Weights of a small transformer language model: width 768, rotary positions.
MLP neurons of a small language model. Each row is named by its layer, matrix (down: output weights) and neuron, and shows model dimensions 512-767. Each number is 500 + 40 x the weight over its row's rms, rounded and kept within 0 to 999. Numbers have three digits each. A neuron's up and down rows have the sign that makes its largest values positive.
A block is one neuron, or neurons of one layer that tend to fire together. Before each block is what it responds to, as a language model described it from the Wikipedia text at the highest values.

Responds to: First-name word pieces (Mi, Ma, Ni, Z, Li) opening a person's name in lists, tables and cast credits, plus kinship words like sister and daughter.
L4.down353:446488528617482478541525509540480540518495514458472478463525586560479498515486504493501487470510467576449514520476485450429521470483544551555505471512498566445512546526559590529462425509538485547500517488516487479563464483481474565471512500513492534476466575503478530501454517535475495552508514416522473521502499539488520581534518432594490509500440518454498493548535548423540508495432485520472456520494551530525542557537476457504461469516477493489497533502523490479573465398519462518453529496496521600478487462505604470464478491434503450487457477498492520539512531540474583533506494514471490525402474510500438437463425509526584509426492533505469456493522502501514472556498539561510432467417479429534452500472472470462464469483507583443490520540464537484494543527552530
L4.down525:491478470470447481471445506568603541462481518436428533450479446536467495556488444521505462530485508442501478503446449461401412454522530505477480526502507479547437524555495536584419506496558435596477528469480519579580478476453504493507504518525481530480421470476502528506475517486554541516543485452568466573608509560449536551568514415475523499516574498480516492585466514513483554519523541469477470502542496531442479532492506455534494539540509513437519493483509533491526514458591497526513517486502499481536491578537466468480514437516454532577509527568503506507571541462511515512468522484477498407499545387480467490465494534533463442498446481482493546476436530467555516538460565441506489545540495533496581478487442474489474487472524544453489444599535518444453551527454508
L4.down857:489464516552496502566540478517485445477475486512523598507499503488493552530487513506507508523578477539526491479465502476460529505595461459493483502525459534447524576599518449514504490468533493578488472478484589555423441536474504517424509526451496477560462520504497482477425510489522538489553435509505527517536552595501506488511475486530372496589498474422556487459439512489577517495532451455590468504483544506465557466492475440534425485500546458483548466527497485444508426542493500442506465435476518481537518519497498459488560509575640483543561500524464504461536547507524517515514530489519475485467478525487524476496500516443509483495529621476465567531509532524512482520527539453573491476542591554513478525415568522463419535471533509493476548466505531495529510497501499
L4.down890:419506471497514483459399509519483496498462501525479596563572486575424509488505430532387443547543432496452502513521519458453464505549472534436423497504495501505451522476482584521451491456510528503589489507510484480566467512438465539503527472455513467495489606488507517502522506483558533521513525459480525513424509532571502470448550537513522506520556552473490488438444538520478548521498497488495511493523544517504504455525454422533443524595536522514488539455496491529559447450467512499444460476512485525514436545516539514537459456463493455500490505530530522506471434532463483506471473567517503491477487426432477531478521501511519384506446470566535526512585531555512419440459492500510512531495504479492427414457561522526503528438531483454570474462512539515439525509531489
L4.down1704:517570543537402559486481426526461449521493568518518467503569476562452548480514490477507499510518505551443451514486533529474501532488552420521507508511499472443501504525570525558470472521495517529481466467531580531463501509503497541479506532517438453549449512514525503507583484482542537637530561497599469444527527609509451615475500480541533544456513508453505475468513480547491497477494505537487537503439504511526464492502529533502489516469539519515572531535483474516507487445465468519593441469393505588626527516559497536458566498605567526518523525516523509437496543484517455466533436528482506498484539471511529569457487495523529501509487546471489504490407548530521519507466540422521491504505471449540475480517490502486532422469485448505513487524486517491504526482462435
L4.down1771:513427525515522433573467522529521571555462527530513489466458444496437514455513513464593417491563433505448432484514500519488484446579540488482546477503431458551522435499515478516459506454530551498430532500562535566569499474494486466483550439437529505533540528542470666492516500507523481481490528521529539576488440478453500558440522425539494468535462495446510533519466521516521570434559553440477461525459471486503553495555475457610434521500455407534511467458461437464491498472526524435508484401493539466482504473480474509587520532583498457535500507495544522512486478498488467469542474449511500430514483506507475522479365468569469440522512501510579523547440547533542415565509476514562427514537555546492523497524506545454467475492542487438502436554488516554525469453513440
L4.down2013:475521530514502521467532494552515417558567494515531501502438491501454481517486444530542575489547533496436529485526495522466499529507531479475433431535520519537485409493450467484473532485533493477482448444575526518521547460516474529474511496534496539474541563505484517413550465414440545444522559528518437502461482593553512517529469408478540560534524430424498443562484496520399508549507519461481456495448490516465457548451428529483474584474519581519455479499549499575462509515479495520509415468538544546521515381518509430478500523490526502555470486526528529452551560505520505418478528576573516502478512549583475464524433469515518467569446506491577588468493479475503490522547528477494489507478465518524482520509491471491556399497474488472495477490486473511499523479512503
L4.down2022:511478582485537549497481554422513523508532470494458477464475549490490458542533430472504443494522550554560472473570515574480461534503496577510425468452524511515404492486488482504524504450447481534572489452526554472538528516452484479447547498534459524565445516458584489493546531475510579546485486564492525500510501500433531568447462448569454556546518458489506512513480423506518468486495518450470498479527487468570527480467532455541577537533537483488453456506552526505489462542433435466482457508507467477485468486541505485497519590602541556477526440483578511428555503482490481507562486463521450471465407521494589495554480457496542446520495567455504565517563517507508442479456537518439474465520541550522533452449477405511450426436567494550456469501503411461559515422485529

Responds to: First word-piece of a personal name, usually a given name, after by, and, commas or table pipes, such as Hu(Yaobang), Tam(ás), Han(na).
L5.down1158:502509503577545490484504496508452469507557454529508547508549566571473544512520446505479487501462471527522499467445534507479508523542432461492497445480495551534493481473526506524469472475516532547397502423537563508408504466493455539482490552505434537488476550505534527498471479532467571514529499477518496500487462538495475584507449438498539459620443450471510558555563525545529520435474504489463457470536460489468481501516470406522457461499464549472465488529483452410484424439500478464552526477528450537485535547472603509477525489504556567520459504461496500502563513482527576426539526551520512503489457379592553540449425572436553494447559500494477480499497583510529423568585503539507487484529493505575461461440505473444482471519526520595510440573471509391535492447465462

Responds to: Degree names in biographies right after "earned a" or "obtained a", such as Bachelor, Master, degree, B.S.; weaker on role and position nouns like place, position, role.
L4.down326:462542502457480569538506533505529525533576505515484479470510532455447542463439462494555520505550485439511520451505565547534449508493482550494473480553518528496560505520496480524460489474490462513570488463461450527523440511482588576565446567429499515507450542520515471525579468518444463493480435482427538594542482423502461460483497496525504500478537543523509573522491576501464483474508541484488516462485535474536496615530381479540487464566483452556489468536559412513515499498558536488428505432471537532496524407532512521435480498425490540478505515540488453470486503501495536470498517560498517521482529508506473481521460448476431515442528454479543520502480543464537502456503418515526495496488538507516483496517472562453498434443550485510501417529486522506404496526483556
L4.down337:537459524582539516489429449506430477570509607488494515495483512492524442601516482527570493439495462477520468526553517509514497458485492526550492449513461462496436500436471516495496475501471560535570481471540470524504516494484459518456470440484531507550541552459488537560447489485497452507546525501574524510524508445490496503493498504450546506469553485497498484469405501480404490491406521538458503446475607533570561522553541518566539579512487511450463445516469472537441450478565578494513504536422567514473515491517534501463453497541527483528484528530517503508466438524546547446503548531501587519500511470464480497539444476513446559536544503491531514505504489498465491504455495466534513529471471482529529551495487552478471460588516495495509460560509538533458516542505377
L4.down743:493489504518501561470590547580433469529502563513489436529493514485464569480477498530488559460465504506529569501416511487506500483497499520496529521536517480482516504557535458563485501485507509518522568545521594496548527471521513556477540494482421508443455469499487562532526532475456434525465441470449571546493482499475454524435503440562547488474575503562480553480432461481541510465488476510520515492516513460537580491475533554478528540514468525548509436546513473515503456471537527537511444504547464488437495461475552508527515496476551541480499478572503526598559465492446601436486507448417556474548470505506507584554493448539487523503514464452552481435501486526489479412454533439509468528538487481543515479518526555442511513456591468485498489464448475457488548563528516
L4.down767:497475519512507447478487447504397465558603513427525475506493514532479551545433469482550497521460467523523481504466510446520486487567518479466477478474493494476482497463450450515507470434500499404486451468549520556467521490502540470527442503451514555527520400476554499448521475465555470492494549523471565478497491556484535512462504569472394507468521503498534416519459483470509446524492515559500457495559533629463511486498505495605501405569477502391529504475503522544472437462465524500532469541518448501494534489517526527471513485497547501520590472480410450527511559474487479516513448534472497520494443418444435530527462502482557528511577507493464547428550557510503453439493498500519496513499434498533495559495474493480512485467546563512484490528445536447507532524534548
L4.down971:487504505478517591433532601470496503482518449579467511503504483470542507419493489492486549501582472519447539536508445428540477458527519553555513453511547493467549562504488505548500465485517425457584448537485459498501501514519539511446449573571515566504489499475501456496494495456617556546500530459447530473551479489465434505476561507447459545516502516493529537572529534488622538496517517478493472576462472523459494494454478496539513439529463473477451511551476551543496528476484484471500464526447480529543515546515481550547480538504543546486556498504507423492577503519476521483545549526477471430527488468492484553480569536475514491472496501542563453466507517505483459490505521450430497489475478550487494510536450559511541469474537519498523524531452472375487557518561541
L4.down1378:477516449492531502414547399504517455495528511486488481526559536503473429476484570509503484498493497472500495544516511505510532440495461481425472516520478416460431542462531511490459524456443434547508497503482556493499483400507427519464548445468485452514477406483506548575526544513575463458455544455419377568569421559447510506475476444503566432493595504489488478492433512546494496504554478466447516497550527447500599445450436459529405512475456461517486516513512516508524458494598493490474594458500454505453511464549494506501491459512534499443510485478487473477539508540443483540476486523466476510494393468414476525519558407457457509528580493483539468496497514493547480466483448471456516534400420512455516505591516481526511483522501490415550445487540441506493425519442485
L4.down1425:570479351549486467549499475523503529637542512549459544488448531461492420508469483470590495534447491451493528525463515460464527498448471533500460501462462537532542471530501523548520486550467530489513490535495517491471467505565462599506499495499542499426443544439559539542530478482460494538498415530474484504536411512487556456456475537535493447414498521603410517493484471497485416475524469457562533504509615537477486513549513519516458578523481487517556449497538521491451499509480521527515548493458432510505602546555502480479448504450513621545559472539504504437526488498532501469380476408570528480449516489514453501523414518476476520546472534551518462436510534454444467504456483481527539573497530514525468521419454513494463574492496534488554498505484574484444539489523486
L4.down1696:520499505546532531558516509455517477530625449529464478501489488419514525454491487494512530579508518471544487480523521511550492443517541480511483488442564508565515564465571475533554438438507438482527493572542468529519467447442543450545522485503482555515568472415511516490498533547575462539501494483507526505558481505431544456504501476470481586550505457522434517445515467482515414487515523507453491494557544489480518454466494453495495511454488531469425445538568478562455514478426524506429542473587470490513536466533498492505507571507484478493497502482553501518558517523454532586507513455524492512459550476515492455541536492531512489462473515481481493415507488476521503512526530545443488458446460526451562468514492474510446424448559461513520511599528498419528520455524529

Responds to: Degree words after "earned a" or "received a" in biographies, such as Bachelor, Master, M(BA); weaker on scattered word pieces and year digits.
L5.down1649:457512488458537500506518541472418453479487520515505490487468537474457552431476465499569545523512568511481409567502512510482521526487458596536481526450508554560505500534451515505453561472504521449547500550537466468525530524487463465485453523566459487527541502424492547489514517470559448518535454502517499544510536535433489489456478469467502510480585495481452571478459514506426475477531529523561502451582486456514475489444474538437535386485453476543558451449515496499519492489571538485512494469496501477488539487538583478559471509413540516514509593456488445511543535518506526571535463470482463535445572443500498496525523535489469515578499490504530491486520519509490428474541521548547465498483524520535492534417457475564504457449548431566507466562454554502436477566491482

Responds to: First digit of multi-digit numbers, mostly four-digit years after a space or parenthesis in tables, infoboxes and dates, such as 1980, 2014, 1996.
L5.down718:539433443615489411506493549554466503460503533478498448468505506502494525588538461486481483493453464437465501567547580485453538516529475526456530528542583442521533541466472505557539461509438518483422569459530448510511482473486554476536519455459430453441512523532589525482513517490424515533491522515486472422508480502471448508518518518522464571469470481508515506514513481495526546509488558460484450499583582531478493503510497467525547536458472476504516507461540555516519482577439448449503513480515555512448445440482503550481475562563422495424473608489482509535553434507545513492496484525560492526488433582524517507503476534516510543491480531527500575487487534564524481502501505591497514559463512513498461445431571457555430495531416585514514608442526473431563492504438577

Responds to: The standalone space token right before a four-digit year in dates, after a month, day or "In", as in 15 December 1988, In 2009, July 4, 2012.
L2.down2:480486506506511508517544503536522528462540491494487529521484574555514500483518417282499490459505574470466500524508480477474485471503542490461519515483475539510509572455486450520484529529499519554523488461463509515464513488503527526550449480534500463506491479441522465499481503474542515466436503455471545499477487520484533480507552469486532545521488510514486523477575458441504531541525501488457492529475486492513490519480548477502498508455394557498451520492479505477503446543516517461548518501457498496479443515497556516481510520501494435513536474482511480570522541500554539536534542533486463519556541633552494511493482516529494555493469547510503503533510470476492552444506467477486505534530490527485307488500497531500473474542472484501498503511426452488475485421530478
L2.down504:570446511567514554474565502520519531466526542477496519480533517455557485530473547372490463438550545506490474413520495467533514533478547445438638486551506591537478398515544477464558456426484515573508465530519492480554493463488497495523521524527510414510477469443502538533525503436517494481510522487481482499550504551491500538508470522442496480473514412525460501518447455539495552529538509494516493506557566533466469498497458550505521507449609521490463540510496470493492534519531448471521551522499540459468481551504507459546543507559453514459503541493492472634525533530458489519585452513445528496611496548545519536551477475558480528521508549481504438529477480496519547470527477498507496437442548557459398469534573565571507532542548523426566516475527530496464454468552531
L2.down612:507457453564487519537506470513459483512466471473534521466399480432456434510613518483520461481497501458574464456472455461599462479559539516454581514533460485516440458522549510518513468524478520445515462477448487519523471468503486506420557528517508516540461389474474506511477486468483501481435467513579517519536507415457500485525455438533508459458538459594465510489522512423456505500498432451498524496526595505544537478453536454412449529444477511467532484498521460523535472490502474551552438481440536460486460524577503487514485525513526474463470511501492574555459499514450558566506539500531560441469447560443447496506525460480445577474509520461532563475512519500562459506461527505558508580514450503420492490525454472487512462501517531575481522563454474570391476473462513
L2.down620:490485531489511462528552442492506505452549480468553520495466551400524576523490442511524477444530510475455515491472473481517478478501539547457507475466422524529572493492490472564504468468488550492491507562432570519476514515508529538440530493489556501498506493477519458520558514464539482507436457448478549494452494452475532531452504472499504497441483525484468427541501487465504500595537528516476471486410471490521522496518449530564518467523499583542479546464464439467528487543499497536505463545488491527522546525460527453540484520535484477526474507443472531488500512529502475596456510549534439459531509486502487555565419406520491479509580488528565451498560508535492531588504488505580547551540564488445437500480557541495439471574535507589519528546497532492497495527557467
L2.down782:468431535467472541615498522546502466512468511492536506542504458516500512493498435424543453477491461480545493477555439534489465477514534383461530452507495458492494540552510533543465469533475476605513459466488503530530544478553512609458514479472533500502517490410529433438591504511516436451512465528481486457467448467543519515532535447493473494450561472566510567537490538503480555402519489535501521382520522509552494493515522515499437412486525413492520525502566457540550512502459451514492488473512482506456483482545502442473451526508518465503555487485521582464558506474508514492561439512510526507499480517424486523441482523542516521497493513477513507529481525513450484481537426422588459524517492525504502421436452539457559419472552494543520447495533466518514469517536497
L2.down1077:543484461468445544524539496496486463506488485502533492466467522450500516501514478481532482583497513486475482513485502476535529505531482503481487517523452477539498518445447499587478555456436533459471546476505369511532434538496493489521478461515538462531480489497483502518535519539504514509451456527537549558542534460489528541525454441422495550486465557530444395463599450474526557428586527407501480519501508461502527546447471555514521515561487522516489467421554522590582483512458480549498477584440523472452528511531535451562496560484558508474565567518475546478545518535497522559430447544496498493447475494449503507441493495487479527494540561526480541482534533574487490462464543447527564494492504469478429479516511466546527477483469509530512471505489515526500514472520482
L2.down1503:490527477438532529486506487529512551471503520524523473538511488576500506494486537455514521458485492491599477452475519481432470560494543499472475517561459533530504530516506550501571493452514615514554427419475441566476483489494429474497405536513533371493476490470524508477532520537498536503496580476536542538527593502532519521510517486546513511509476537511481515511534417506522490495477477518480534538588507468581531478496614484520482578460510524519463549498455492449534482482453487472486512532459519504456437444580481536448477480516503560542499490544491473530512445527499495401501481544517526440541496544564501505488440510482500468452503521578549514486563505521543493520480589450489485533506468494521367474533547496443496488588460479446458437485486486476465547493503500
L2.down1693:494570492526520499520476513552463462449501528522557438478489509517484486531507492531471460489442478491473475449453548500513452533520482435457582482512537446499501504528464463484522477476496544598503473480477519573506497489520466478432547504458427534431481512444486548513546482480553490501404485488542570398503514474499523468451514504521410486466503501587566515539480543515461519458535447487459516474496543466432527420500580491479519444508488475492436472440468614536603473493559513502522458485524574521471451450474498513493518444575539511517523507494534458556521536606468471525496547526552474470539514525520485522547435493462417498506528541502467592614453524581479492485472475474496455558504494457537491511447504529534562429488521497571477501484515507507454456461473498

Responds to: The first digit of a four-digit year (1931, 2024), or the comma, space, or parenthesis just before a year, as in citations and "Parry, 1862".
L4.down58:518464534475511448492476470551475477591543476473502531497468500527516520516510398504496550511572505534485489517454471502502478480512570481462562491515517538523466487455578510484465465502532483512514510473465485523507490439556549558486522485464435557507471497531502468527500520519521404485515431525524594425484536615470519554536538469495525493437536484465573536505455482471496445463526515531555498567499498476445490498438547539431469540486491495525508489514495435465592495470498458522427476472555526528488542496452524504492476437444554538439557458428488511512522520527557508494510502470471531513426500569464450472556436478534578424471523566456441509464529477480427512489513535526419447526480481517459483532532528500445481418488459509479485528556467499546511508477544564
L4.down777:556467579531561555538518483504502520481511504455490475494539507513534481499533536496483514635548497485535526501465456508523539523472513490425494488523495434451463521504388440450505541516479464482562512510471476508448514509491591506499493518558480498454482513478530517491481536486515514481482504534492505542495443523492500513523466491451536547388434486480475537511498603545518432511498463570502493566481498503512474466494485482507441473532538445520454541543521526506467451524523483449438531518522561509426496489559477515418521505487437539438566496536543491484405545480544495498480463485505514507487545574501444526511486569502534435472519512455500511474515439487469487540531519495480593525527509482541449544432521525454521556452508511485413547497436509458485487476500456
L4.down885:514526507538535506533496537461455524530462448536399471433488511448543476515564511444584466544501502502492560542527425544536547509509499476481509508559495548496473514470496484520464528469482539522468505441572528576562491453469494478532480544524483555465513481453452535548446550496427497457496473487598555520553562483498546481467509550576502567510531487465486539493526412435546435478535471448442528554471489515509519504516500553461501490441480531521449490489453499522494473464439505487540447503540457523468504385557481417477506536520538451503471470499521572489477529530522524525569447551495543403479540541478508444470459603527404451460529457475473485508474471498409497462503533456546537445487497446475472534526487407487505607535517523476533500557514495499486527508602516
L4.down1004:539491497411566493452436473510503587495486458495515583505502482484543511500558470528556511439522526607594468544442474515511442489483598579552440413526501471451497549458504556565479511585508510462507493451468532429529532436496545521549532537491506534524485426475580536465490456498473488469544504489471590499507469519614455497491502512531487473521485466491429560484443511506508557539496472546509490505494463475521528469446521570509438524476521548468491532571497455552481467441598585588550476499491505480441504486559483536541583489479480495514548494485558527510523510409480436545497475496471481514556497587521459503523494465469461563494508438604497587457478529436434485496504499477519542464547473467514517484558503491496438513504601556532534457451516476558462459540436504
L4.down1522:529473475529479521512569534575467558539465501508485427458383495486464523500403501547505495489483503500399537570473485498520504461599518476435546541539483468471502578464409531547454517525461507530522472491445500532496550509531471519472505560453512538501515538514560503504502417505491476512457567496519539479484448512513496545411550460556523503515559569407526490464473491516528487494466519545462519569465512500468502464575496548522461500508513531409498431590564475527476461476443408521446501504516458506482486437506516500425485487475495501488570526446474471450546465468416493540518510492491549441449498450467533533478582426450465506528460503522506492479436541511510422512475541546494543482488430478480516510439441421513446531520422473524484467486511458506492557416516499
L4.down1615:447396514429576502425474513529493436532515457532549527472483534473503499525536471501540527492536482440499497509469520475493540530481625503468501493486572483553507461401490522432537473506524553507518475474475454492547553396457488543439459548567481538627505460504458497496438468473455496520510485525509531497520516465470537467420494446506533505513488467554466469478531481546441565425461532518519426494465474472417527464498568463506454498445464479513452500436533472508434441615466485466558515501544525502519577502485537521422497447508483515500502452489505475436475526480491508490463462478587596452477473491460483442492502504433513512484426495588421546452435459498523490429448534552543510470459575475489442481483517512534476468493509516436525496562501450498443520467477529
L4.down1622:521442540464497493445537493523452517417607553565454543469568550474501511498475566519459479544516429512507507507556481571493434507543430511427547452564534443484527490566416470496452486530481550499571521552536479453515460530564505526502598530468493504423527506570494504496512471490517527455579493500534560484461516547420575553460430500531499471466478520462466542523431579482472477483449477503564509467479467513494517470425520508563508536495487527463581539546555528548451453523592554467509566502470496577489465503560482528484470481518462470528481504477526523487484582431483483474462467507421495524463483434532497497465416511510579456442494476409469522497457475462539463501577478550568495581538567570565574495531496517493452547463452560530522446486572468556471500616520459
L4.down1979:469526525488493490453518487579441488475539480452511497507430512486427542494459527485458502452544514489426456472413514506511436446511502512484419488499504496443497471517492510482503463512450457497483521535511534488479474449473406432458505459548446462511554586493494568497541482482446475440474522514503446463540528458479502479560557498460475440532476505498585485487435482447512543431529534522518465490475466450478448549515469527550594460485469478513482544434553474472557415465479445423598453469558513509492512483496562548478528480444496488474505426531453455550452542501477507535467522560527572477480517498511445493533489456473552515466459481519582463446449511501517505531434500434456482489476487496476433569462461546485452446453467528459450468525512374502486540495489494

Responds to: Function words right before a fact slot, mostly in biographies: "was a" before a profession, "graduate of"/"degree from" before a school, "resides in" before a place.
L2.down823:508403469445493388556519553481496447482470533482540438522535480571474549413514453478454480418469516538511473488465475551507524542508468440479418495542491508555475541570524479491461509468510551472501550573508526467509506543551506454523519518426490485484528636472551486542513490526516500510534531582585537526484508564383526470511513490585557496475454525539485514486471552506506486533544539510542493575496553511522543521527563469482503516423558518514491490534501453496538496501528460588552542513537537512546459461522492521496502560479471559429511467519486481544507556450536482496508561465457484534438503478549461416515525498464456469512455454435494461478529543623479529543507412512519493491638485522402512484487530485505572555502545420453554423544458548510486507507496504
L2.down846:502459504495488478501540482484543427443438542518518558512508405446533570540517531515550513476596542495495555499511471502507522523559595513485479390597503518540467540475515541486494478488539537502508552467489519500506549475432518513492485491534541550555424502505473491617559507517503541454476461492504554492489481475475478474475441507552499436480569545450394493538491532482564498486516538565546494477495464507433540522507476487495513544495509494556521516509527549427471436455509501515486506475526472532474466465548539446502452452543578462522541488500484503441475487540435499477514475496491506487553463519472517481466505544539530486476457504477471484564517505496481489482486520538500491484528473465508442532461478469471546516470459526445481433630519541526532535497458479
L2.down899:489496484497409427497490501523460518433495526514528452536558507607519518479508474509487438529486518493554555463391487550551472528527558540555462469554482539441528512498489493521512556527483514568531539475523515577514538595481473519517466496518488493495446495494412448522506560529538520482517600483483524533548518520494426490536503422573510435498499483502423446456542498464490499512561524557542552514515512546567519448506579518495558447518515525588585547466489466512478454460545537545481472442540523518537481467632535455511509527518476482512489481458525505448481541514463444537505483472452556510540496576450462536504508520421460418497476482508504482477424467524548479443475461475516548466507548508475465516508495455546507518495526612506576534576490513434537452515488456
L2.down1407:523505474593485542418543452508534516550549419535441490550519476451535556447387508525432545515457525508500513492371534447482550562491546451465545450505480539506563511479492443485502563576481458462467539550561437529516472499533514519563440531485493500482467460439463497480518451491567479563485454565579512471520449488478470548506550475490500428622447587520543426495475519507522405440542436498570514463496500520501543443497527433492444534558424459548503469530436464512545416544583453557455491477498496522576517482487492511481486507494546525501493457527524514501439571498563473545501481521538535466552555434448455565549515497523449522496462463536522523508531499543568479449494503532430512487450584534569503512447550567552452480489426535485488402474456470505519485499521479
L2.down1453:491436532611488532537528511583520506438459508525523514516432455481492523513473544583490525525506501540481508486484586528539580589524503489537522508528478497513541508492459474476482445502542521508593518549492446542532480494477521433532488508528548580431524545464504498584563530525510508493543522570547492507499574545385507597536491426439482465475436585533542483504498515494540518481499463471505475526519544503463508549445468469520548482433543522500444489543517470481454479510548520543592465513564526543455456530566488496435475520495447502516533476472526491533436461464532466455464527435505563524519392462494464472487516541528565533553469447465559472485505518537483484505466509554528436503545475405438530469526512568470478511549546448481469473473486461459489473534584453
L2.down1697:424533470518514586431446506480539512498392492478584477490489533552462479499448518625458497482550499498477498498549524477510516526508491463505513485524529505450506453474494458556488539466487450533500497479536529489554453500544505537516450476504513555566482504521468435536514523496477524511459466464569470507548480484548524505513506469497481556501484563537468407511494553587485518444535446520564497521479519531476519473488508437409457497493438465515492492545492529514554566482493549511550471470538580527531485541491552510436513483478554429476539550481457503487520525457441532448496516465494479495457431545498470459562471479468480553577518565462585525460531534584502383545446465516506558469558475520489443533596550558543476474491504523484522444546541502472484457410533547
L2.down1754:483448493559537548604510465551478517516499497424491485496476452495483507500503473472509511478518445492477518444505547552508476475465587429566509460542511603571502498498475524517459539569569519509443492534555555512441536436506484485570552503506488532562464485509504525600581502504533512554513478468510583467474507535435527515481495360508439465459538523544506563477504441480557476489532512442523532525562478494487536508504501476461488550473480516487513498548517419515499506445398522518486504511510494462453490537465539425501484491487546543530524514512436461488514517555465482511525422481489458477532495445482547529536558500473523522516583460547582513485506546541529559501540475551486470507515575484518470443548553553401485437470445526496462528519499494482557529531473514
L2.down1979:512447424530410509462495594528592454575550579479440483486488478550457490557456421567420419482476492430480449469475495531501473429595487475463486475482483515493520476492512507481472518597413516525517520442554445526525450528612468519532504508457483520486451436545519507459518597510469466557495442507428529511482468517537502439513498521471608582495574466550444564510480420460420524483534515535516498537484487530500426503544479502517499452500546488475539507542522573510567552530496569472468456502537516573491471467419533563589457589454547550515549504519503487440553539474546538536533457445530475507435505562390526506484476451525577525504488518459463548519471489562521542465443561458459502508535463482507585515506461514506531498544498515508422507423517456545488542487513497

Responds to: Second word-piece right after a capital letter starting a name or word, mostly personal names, as in J-an, T-om, Ka-i, Ca-si-mir.
L2.down92:530482525495452493552440548452502502524551549429448551437410516469468565519472541439490536498516503504508471422508485554454516537549484530497546565463519566517472475530475530541563537513536483491525516447538464502477481584564509539517466501491401438522510442548472476486558536574507572513487449526567574535520496425549587563538530506465408530510516559479519514521453519493450508554511567566461544432515571514501473518456458492417463470520561510570434508452482487523514552414517423501456491485450534514476482454542463507458548451504481519469380530562508498490489460479480542504512509429477523491505440445457474438478532523485553483558458438493505539506536459500506507532479448542453537582513492477487524477516515524517529547480523517506484575448500489470537564540528500
L2.down741:526486519514530471557497505521560507521473483530520550499461497486523475464561498511521458506511440496469473465499480482474509504467481462500463444512488510449491533526479503611508557520454464544521495547537502524440486525436423472515472470484471532502512540470477399496564513533470515471577602434604490464530540490454531496555543526482440441524529511518470543446554439540595489543476556587462449430536479552481534501523497494468470467481536486471355526541516462524580497439496529468510492507488552555516502512532553518536491523484453507453506558538522525554526478554431468526468502502500491499544460531481505460502427466594513496534483627479462536472533558478509435543462505517495470517482501542478484579502497560540501523540518520453511555529519470563526482422532511
L2.down746:400549528522439460504485563397463432548576458499498475471462483499411540376504501466512517543491516465502605543521499455599501505507511509492492477521498529476496473509482572416472488567445462559581468499481517531473430470492549449459498436499520435485532552483546462451537555486542456462488490473482449502569544427480462514514448424560503540541517417429512471531482525550493500530528572562447389483475521478524490519464556425478522505482519528487514483508455432462533498558514486460497428516557533429413499518457463458463454477547493485477466545465449491484547444629433470572536510459465575523450509555534514475496486497499516440557450482454411542546523450500454497567484530534575568554610460559530453506583503434491462521511559491424518446504533485527511559511489473
L2.down872:564441544553497531448455527482511482455467427515460496503505532461497466425540506489475479515508451500462560527569532511556560526517479510487468475509488460476513552504539468431510562506467529548429495467515575559474442510499492485527549484478492447559528494542532489482461569506471474531515556527473434502525496485481508492474493429468477522496554500472541528487584528531499488500569556584406470468540504470507516528481521550462488483497529577504517450487454508463476521497519567526479560529535483511462488479550554456569508485512522484478483497496548516462463529458452485511499504481361546465442466410494510496517490515507544459552484547467547512554496454485533511507415450537503523530491546571469499517508476568469524626552457458595493524566574470537470463504485562
L2.down1012:488471538496492481455467509485475536529478539522419497515524469534543573426504485510537557536550547476490529506515521514458455505554542444496454488496489486466570523491499504514475456476483486487517459493551433554520516469545513439472481494475550460484478469497533446425506512504535555466568523506478530513488492461540588486483498510487535454450523451558540475523550510540543527480505515514505514512492471453465529541478471591528494515479428479480521481566506484538439501506505495472551534441439416556456484497523473502475506544540455527519568462488514497505514507538518504492498523476473521466536476502496566462496479473556574500460528517409504508519539461471497562617496552499504474458436551493416600530540500490459490547445510531543455505482448514473410559523534566
L2.down1302:479445447448535513451494496515434538465477405529549547451531486457522497544514491546516486532512485475430602546504546497608466487508537480454473492529571468509548494464483535522579532479417530475511501522420557539453549519564496516623434438512470492517528476486533523540468453463481439518455539534541499458550535552529521474506485486432459515556486484468521541532512523530511551492503546497586506507505564537533480577470521471448552526552542455545552590455494519531479494456453465536398513556460475491519491514481495536527529487546559403474492468509557551511569535515585426554520533488459520479437469543503511451487525420495520537438574542513563504545480534479475455497483529494515492514515460528455518512535536466439481478587421503534554618538506457462492512526536465
L2.down1929:518459517466470480486497504515504418486472465534475495533470521417467558518483497454477562450506523535415544530468482518498493509468472529471548575440541546441507419565493505511494512452450533539495637512484458459460506491452512464481440462374472528531462528449516509429567506491541455583498455543613472418590516531556442525490399456507497474475529482556480566484435519500524541447445482533506501521546501521530465508550513491474490455487491517461563465470479565559433480513433549571526504489460558452521491490459566482527528452516469465478564445477532534482457505439458494482492544577521441464465476429517455464554501540460505504505529511530441486527503538516483494540577530483494472428540501478474494553511513494499495539451472451562520484493453501548480540539488521
L2.down1977:502417477482528489522508459458555546498511442471438545479526468423501558502475533523500511462508455516438581486506492456460432531533483473479361468487527452467531511504542592550561582496430481521547536520535442515398568521439503561509452480450478513541556452471520503487436515513506452507566552439499476493462486521519545447491540470472466570468532505431491454494532487515536459579479614539523492526449503439450481503422507577484532404515542492508627405558478432484507569479460493525410490482506502521468504494470535537492571507522561449542497493574482559483438516525521512512438420442449483454439558545441507524496529511576508503496529507488486523547488481553481478537490506509557456479491494525388558581528539541470503535462516429541487489535570502487498513456556561